config.toml
vocab_size = 19395
init_std_o = 0.0
init_std_up = 0.0189
final_lr_fraction = 0.0
batch_tokens = 131072
dataset = "wikipedia_en"
MLP neurons of a small language model. Each row is named by its layer, matrix (gate and up: input weights) and neuron, and shows model dimensions 0-127. Each number is 500 + 50 x the weight over its row's rms, rounded and kept within 0 to 999. Numbers have three digits each. A neuron's up and down rows have the sign that makes its largest values positive.
After each neuron's rows, "fires in" lists the words (lower case) most often at its 100 highest values on Wikipedia text that the model never trained on.

L7.gate278:522539410399493497561490380502523518472610537505498447555594515625453470495483435485504476423478450499526491479503497611544501526506519503489522485486463482572442517583436439535482568451539554468550553426518492601484514502494555446489539522369479521564478505514609489577495477592505561527535482401539504552455499464559434577590456476529550514503521473552476447541525435509539529451561
L7.up278:557529525466456503512514520535427446462375461611524446551524521437542491566558413491514490469491469497452477500463385545458418508600525457427528415514440475446560504491468457463556494563478467489506446593493539496492528533502618510481455484472467373531537510541544506500476452482493487541535564552447471495549489648453502476461486498556517519505559443527459545577416415480452421541542
fires in: "other", "more", "two", "many", "most"

L7.gate784:450478456500458454454490521479445541485528502482624504471503507460447535558577527607448486536557468472468478599556493540524410428497524496483558489414492506487501521469515547551440515502479430568493514492505536500502516589476552568479548490456489526558493536503568420576408547466443505462470420415511438516450530567485506528552524533479485464433464514492444540518499548472551469487583
L7.up784:498502412485538485524553528556617536503588433568420527458514378500378494570495607482499516505498606557462479482483535466564465486532499597467501546469477513588470468477519537579593550551519501460519512482495518529414479527489513453550504483496513498458561535445540524576503494515488508495453510465571486533500495493437519531549549420560509445504491543471370502504537575454522552432524
fires in: "the", "this", "led", "which"

L5.gate1074:450446669506485497489438569475451550504455456478568472499510533545501487496533549533633422464457487431518511429420486505517597457536478391470491494437472514493518556454436511498514472515563499459500517467549536488503464434507524479567560474523548438545440431552527465416589595455490535510480463512446492506604494506473470558436530450478500462589365576557474455409490481484460524522506
L5.up1074:465460483455483425482497574506514588513565500509503469529539458544554573468466531472556593444509598500417525479491503520506494569499505472462470575519525462508533596481559539463473454516555523543361514424445428488376525597414439454566515492464483489501612512546493486508475547541535356369553479468516532478595573443595549566514503597461530486515456546423433484534463540503486473531519
fires in: "2", "3", "4", "1"

L7.gate1050:496542556445485477517525511491474557543559595546593522523631589455532560444535421493520497560464506475473452493543498528449555478477458550480517495489517549491549461501467551660465554535499531470504483502642572536493540605454576509440520500510502513575387465519445481559531534438582463456565514502450468562504517500492501555423560493507450566456471537461497426542430435525500524521437
L7.up1050:460584536591569495470643547516446497537419492410554486458468560560547557555541529496457501457511530479460526529529525486434503529492565445563480582552383528411508554534539483471489453607432400479347452625469462440458456455472479456508483543610557535460439500497431492516464565489569526559453455594436506560494553438498502473511461483499423426538552480524474459386479523523589586543513
fires in: "from", "of", "between"

L7.gate328:406633418591531580550559485515583482451504454484499550492447562403513454507525518525518457502473472515529535481485450536588526552449561583513514608510506544415443483511413445624388602535501499507481492558533486504474500465481436549542543476504474507531524556514477538453503477494484556498438486513435512458402515458544483525427458403494464485404540474548477426491458557561514519502499
L7.up328:508477480536550461573505515533454508447493487479499541473460530470491424452518486541582545461520495479565488350477517445474532501534653429470525523435568492568547453424492561616459418441491395449470518567556469551576433451441433471375436510459571473479459465457505409505487543477489515512516447468515558501420467535441465504418455504494481446468508488589589569430519511557389436470481
fires in: "at", "of", "important", "known", "best"

L7.gate735:531507438476555456496441541543510495456578481551484448531431503490503537515486569552493404529474444470553585553504434489429443426524447509600530484452511558482512550473479501571451513477533542566572471506581528520548457435482552537518496504533507396479637472471529413552622496505510451524419543377466484475445536475504465494448412376520409552480542576570420469555436485541461502477525
L7.up735:493455539447522439554458383560474556428494478449544501559480505448533492472559458501442489402448543444472484486484487480496464448512492451566493530487436528542491547494580528420474542599483494519457506476481430531545492521425472501532455507442583457550587556513508494542465540482488534522532522549560484500552606518533556480434434443503540546401501577436476575555518532445556540427488
fires in: "in", "at", "on", "from", "of", "between"

L7.gate1188:570541467452498518619413474550506512452580437504362488524514448508488432462580522440548390389504615471524534501477513458426435509478541468415481476547421446570543448524435480497489527449563538478563473489515463592457534523485537510465481477590527562457499448540564455467571553442476501456455474494475480574454528482552472524396577562496537520481435459571545634497557477571479447440439
L7.up1188:562543458466450571470518511454534491459467555428517592508451527522428541476451534426494526557583463498517533503494443494500510469420520537601486507508548563588480498439547602503475496470458462489508462503554484372500491475470457470445464460563573462508437548518452524554506512468509498456585455461431559532524539473577512494497541433452443510418571435544541520450469534462522484432478
fires in: "also", "then", "and", "later", "still"

L7.gate229:520496495416509548565484432472493415467471484366534443494505378451561395472516558513495518562560539510505566540543437466468451498481491487463469476477543419491507549498520476434523452530504504526460547513546531558504598538458486484447524504528481561527634609482575541501562532403417509467404498468553503566545534417518495503463573643396568452507558583458469530487523559533473404502449
L7.up229:512460512543464474489561473574456403512469386457514505615522479499517467563539520430513490558524498526504568587472526475450443550449452558443445498400584480521522530448444540480497549494480438487375495584527411569442430529455483499525476406465514416448562467426567526406497565458552511460519569424517562500431541458613469450449427625397440512453512475496548479555514479486435485448435
fires in: "and", "was", "being", "then", "be"

L7.gate1075:510565507548472476556384465457484531505520565499647509477545485479529567499448523487444500529399449452459523501584504507578543442583456536504515498472515538448496545614495487572503535436492474451553490475574561566513429497426524539514543486399491516523423568479606543466558542521537459495489584440537475454532570419537511469512408430475448616498560528405478448475411504518485653434471
L7.up1075:407531544521541619492476487477461435456481560495566443527490455547417444420430467524499530491545505479445466506556492479632564540438496485558539516509454562523494579585459539501647464554517502444632462583432492516419531460426506517550482389449467572540509549392614562557374540459540497561550549582558550516636614511516491479518447433469513592483479545511468445519446522434464500506537
fires in: "as", "v"

L7.gate1078:514498528481463516557471479508602566423634435520443385458502547551479655502484577443445431389454476454461508451543542503417487547533350452500467550532527509573509542544515506537448516415527517517542482587561523486523455425522494517485508465520493537525416415495471470577548521536576490521463413562447463531496550455434486586463498531554447514485485551473484594517468533533471450457521
L7.up1078:468384487559516494437512570506509416491567487450513537498519509465434521556498531435444518451588554549497599424488557487481544452568502446464542477498564530427527532625505485542508532498577472547469511584543414409533543498558441458513441458551571468470455430459486434463509481485507532551413432561486448539442574492527460521402441516484466487550369423474507512462489528506559466542472
fires in: "which", "there", "from", "that"

L5.gate371:572508485408429447475627516560487538509429408478491423498450539513534536482549493496409425438554427551480512496604563514502613472550438514498471419509462569490519499537520477575463513443485587458468437514555468495532481512564543499611536511444536453541524486466401486453519602503489428509451561502481528498451479501495471482480504468453453488474403539527511395468529506607436538462570
L5.up371:518447554489453472562541422506581474544452637518489473397564456540547384554485504440551510438491550473553571493500528569563462534522563441427450508491502485515536514500503435572459477487493476465502506536408593497507512493555472499505477527521460493508500472523558510490467534552441536506457401529470527556517568568494430545570522572476502488439467420480448552454425581511408524489515
fires in: "city", "state", "town", "district", "county"

L7.gate614:368449593529502535460440545548434468516552472445470536419480481485521516537536439521514502484547471470487525454591459411407451523586483460561534503473502498431570516533421432458502584465460445505492506501497427507489412503509514562482448435437416489523516533473609479504533500599547447423492472533451511536503621519579403474471466519518431488519467511507446515512487451465463413533456
L7.up614:506434596433508482424464525490452405444476415467475496484439610505536477530527517599580491518562399519434378519505493567433520438524535456418597505430586514429510470547472451438533485507457479431545503580553397545554472540396524552437425510504456570476482662519514479490502471579571482443495455551432502542500557435539408464409467504472473527450477571596573513540537463542473507532459
fires in: "he", "his", "she", "fasano", "rigney"

L5.gate1297:608541547469469524529528618422557669462533423582550425417515600464446549490519503418425465482498502475476454478469532464541436475587607514533547457425463432548486547555510469585427507475494530569509441449577580587553529503495522513471573477464486600516399391462434514570483512516505499493518424456433387414486535470559491578616560454504453482558479498501516527437433521524487546487550
L5.up1297:424473517537461458464625505480529488519565394381478513497490461549460540549447479491545564575390539461500480594486458447531470513532524555405495480489430546509482455534438468573566500475464489575559482489501565498443537424485533525481504429483489451519381449529419413458551488513400488497373457572470528439507487506522449544510565419431495574512549475463547437473566561437468546543544
fires in: "the", "from"

L7.gate1141:591477503506506550543544551455431451540548488426432453476470514427482504547599476445447443491476484512334515468459612581524486427407540423545496568575551440548456509664438470539542576502545501508434537548499456547565594454450459558497578571509500424534515449595448534457471481539546490485466460502466502462455480479446511488500560592545475509550460465484556606550531465473486520504522
L7.up1141:479530466482490576550505537501489469428513504415463500617465525656452508496604493485493451490506375575434508452526430578498501520499516514550553472552528510405425573517535483452549520502474470503548459570387535427546578451491502508555547511485511459606567599501460580535539447434486524448535501404470426491459557536470485503491532524507473442415506522433416442495569515532444524345462
fires in: "to", "being", "been", "not", "be"

L7.gate853:539553516381505551552532519412369465521552527440497514559506406587507473539518501520512459475496489541530584594498505529571497465428523520510543521477536407404461550520510484505559570511542523519446431425443449499489545503527530522429499391425494473481468548492498523531434461511494499498439561528432466573525517412517522406491525515530512474447552477601515518450475429451453466416552
L7.up853:526531459552461483478437412537490548528494482457490590541489435477490476500496573552500441439517492487481487593430469576570505488454607543574486486492454498416498478508547566560510581529520457593346506401404478480471568497472543516584498549563570513490588507483458487420588486488440529468503514549402503436470408510539448505514520516402476470530598439537531518482535478536543460535495
fires in: "to", "not", "be", "also"

L7.gate1291:551603429478533562469519526506546493485501511479566538598467632530492473496447400558504537569468501509456552503534475493528551479562414464584465453438499458575521470521596515527499489564494592497472491428507506437599538448384474449512553534540531480511411529493544505616533467445571485495466427459536504493432584449526466505443421508434549395504436403477505428529444434486557534454445
L7.up1291:532469574411592386460511456571455518529511355486405476496522513505569505448509485431537431463518532460467461485461495462503446537546436466543519433389485552482518605536469562454576484522456484482543504436540511514527499546503535517467520559541565601533480470517501417478587441378535462478473532467563416551469581428496429500428443427442490465561530457532467547512454541561565555545511
fires in: "at", "for", "in", "on", "as", "during"

L5.gate756:441487443455503548434451467516476470486576506449577618472510495503522568461553467542607434448535435508453569564518475592529527398529500584487442517498530567459515535484630508498526514435562501547488505546458373413453538562354485509491526400453434547472609540532481511466543499500431405442532459423538560389446456539461459527569502482487466483497512560466335467543541444545496466552533
L5.up756:570434519481560514491484524548504485480483509445569467466583381528505581445492537532475447496556497526588512495499460458542498543504527449565538464474514472424516525561481554412495540503461518413526472523595540467403474567470573498515436520538493488499421509502482440434414477494416511495573624453450403555534642541588446472443460521511505435459508495518481522465451563461469448516527
fires in: "he", "she", "they", "who", "that"

L7.gate457:461539507471480472502503578529518423515490542401503552413382584555497487497544462551528573504539520560532516551429536538439540491506502458536542535445452495480434538497472563513553595472557557520506447473508469412505515506508499707478499439448472510476530407475486445500500483473506456498540483576460479484555531556500479529500548484498481597553443528450557535520428607443464466491499
L7.up457:516477470527477472521484412457487512471583506481526448468440581526557521399447471576526541477548427578548461506446512572533496462438475440533516575492418536563432460546540570494428551545525511486412481581498471503550448565503532638517514463458505530467471500446497526535540547444456436487510494594402469525532414535468454557450516633509539526452422575446509493549548509515494398516481
fires in: "to", "it", "he", "she", "affirmed", "never"

L7.gate90:544494501464502496483491516513478573488542570630604482479489562458492407458487503648499534544458551445434547558590506517437519568482547533551550492479500448516484543549582437601374488469454447545493532493475652507489571517429470490442513562493487488454649540590517435639521501452533592499577475470455462463564518421451398528476465500461522379504503602541503458532484537543498485474439
L7.up90:489510485496448520500418390569396489486465514633559490504476494441484468523537478564557471446452513492528445399497492422584474534466562450408523491498446529487569546587486428537489473477506485503471496504431570499457590532500536499501469355427462550421545545489497449462523533510493547478499542404484532640537571478455411557492540520471455415510483445524393465460494476555452539597533
fires in: "as", "in"

L3.gate490:514459474477584623539550498415523478508583545486448477509540641627480395518574528499561526557444508557482453463552438590553476525468388539434430494565543545543496546473395440454498487521482506415430527521477492580542507593509614512452544493545527612542496532507574518567624437479419493518541480541400542516568504579589435469593460561545562469499471496409520479488574534585454508499569
L3.up490:433434469562472477405432582474416501579442545502562498435528487635501464401578530474483501517497452514434464565504495487400383512459500444447499561552517507519492463583516509530423501482498464391490445438591470533443538498511451518523506508497489553596569486578552468523476441502544468559465389529442592555535537461589499450475586547449497495544591507509550543430502547595440530538483
fires in: "1", "5", "6", "2", "4", "2008"

L3.gate155:515584474502425433484518476536522483491493449547485547539438557497477485417418465463489624618514477445466481486521514451436545508498552432485511462484430496524480460530462460525491463428419557496517489456435488483460535562437587476489480450436529399502502464507493463607430493428487460482530533468498627533537545492478471566496549507467434418543584474423502541511489485481457445480516
L3.up155:467470438555514558487460483533497481500554422518551544509465498515491525532435456562442505562537499559469525432446563502547503509444499595479539426484487440534481577462463522499548474524409468418500523496529483407461518374418481511516456515472511529469556523529454555457448448464553499522505470432501516586531440517523437553502490499513477479554520456517443494511443469471460449590552
fires in: "0", "1", "apps", "2", "3"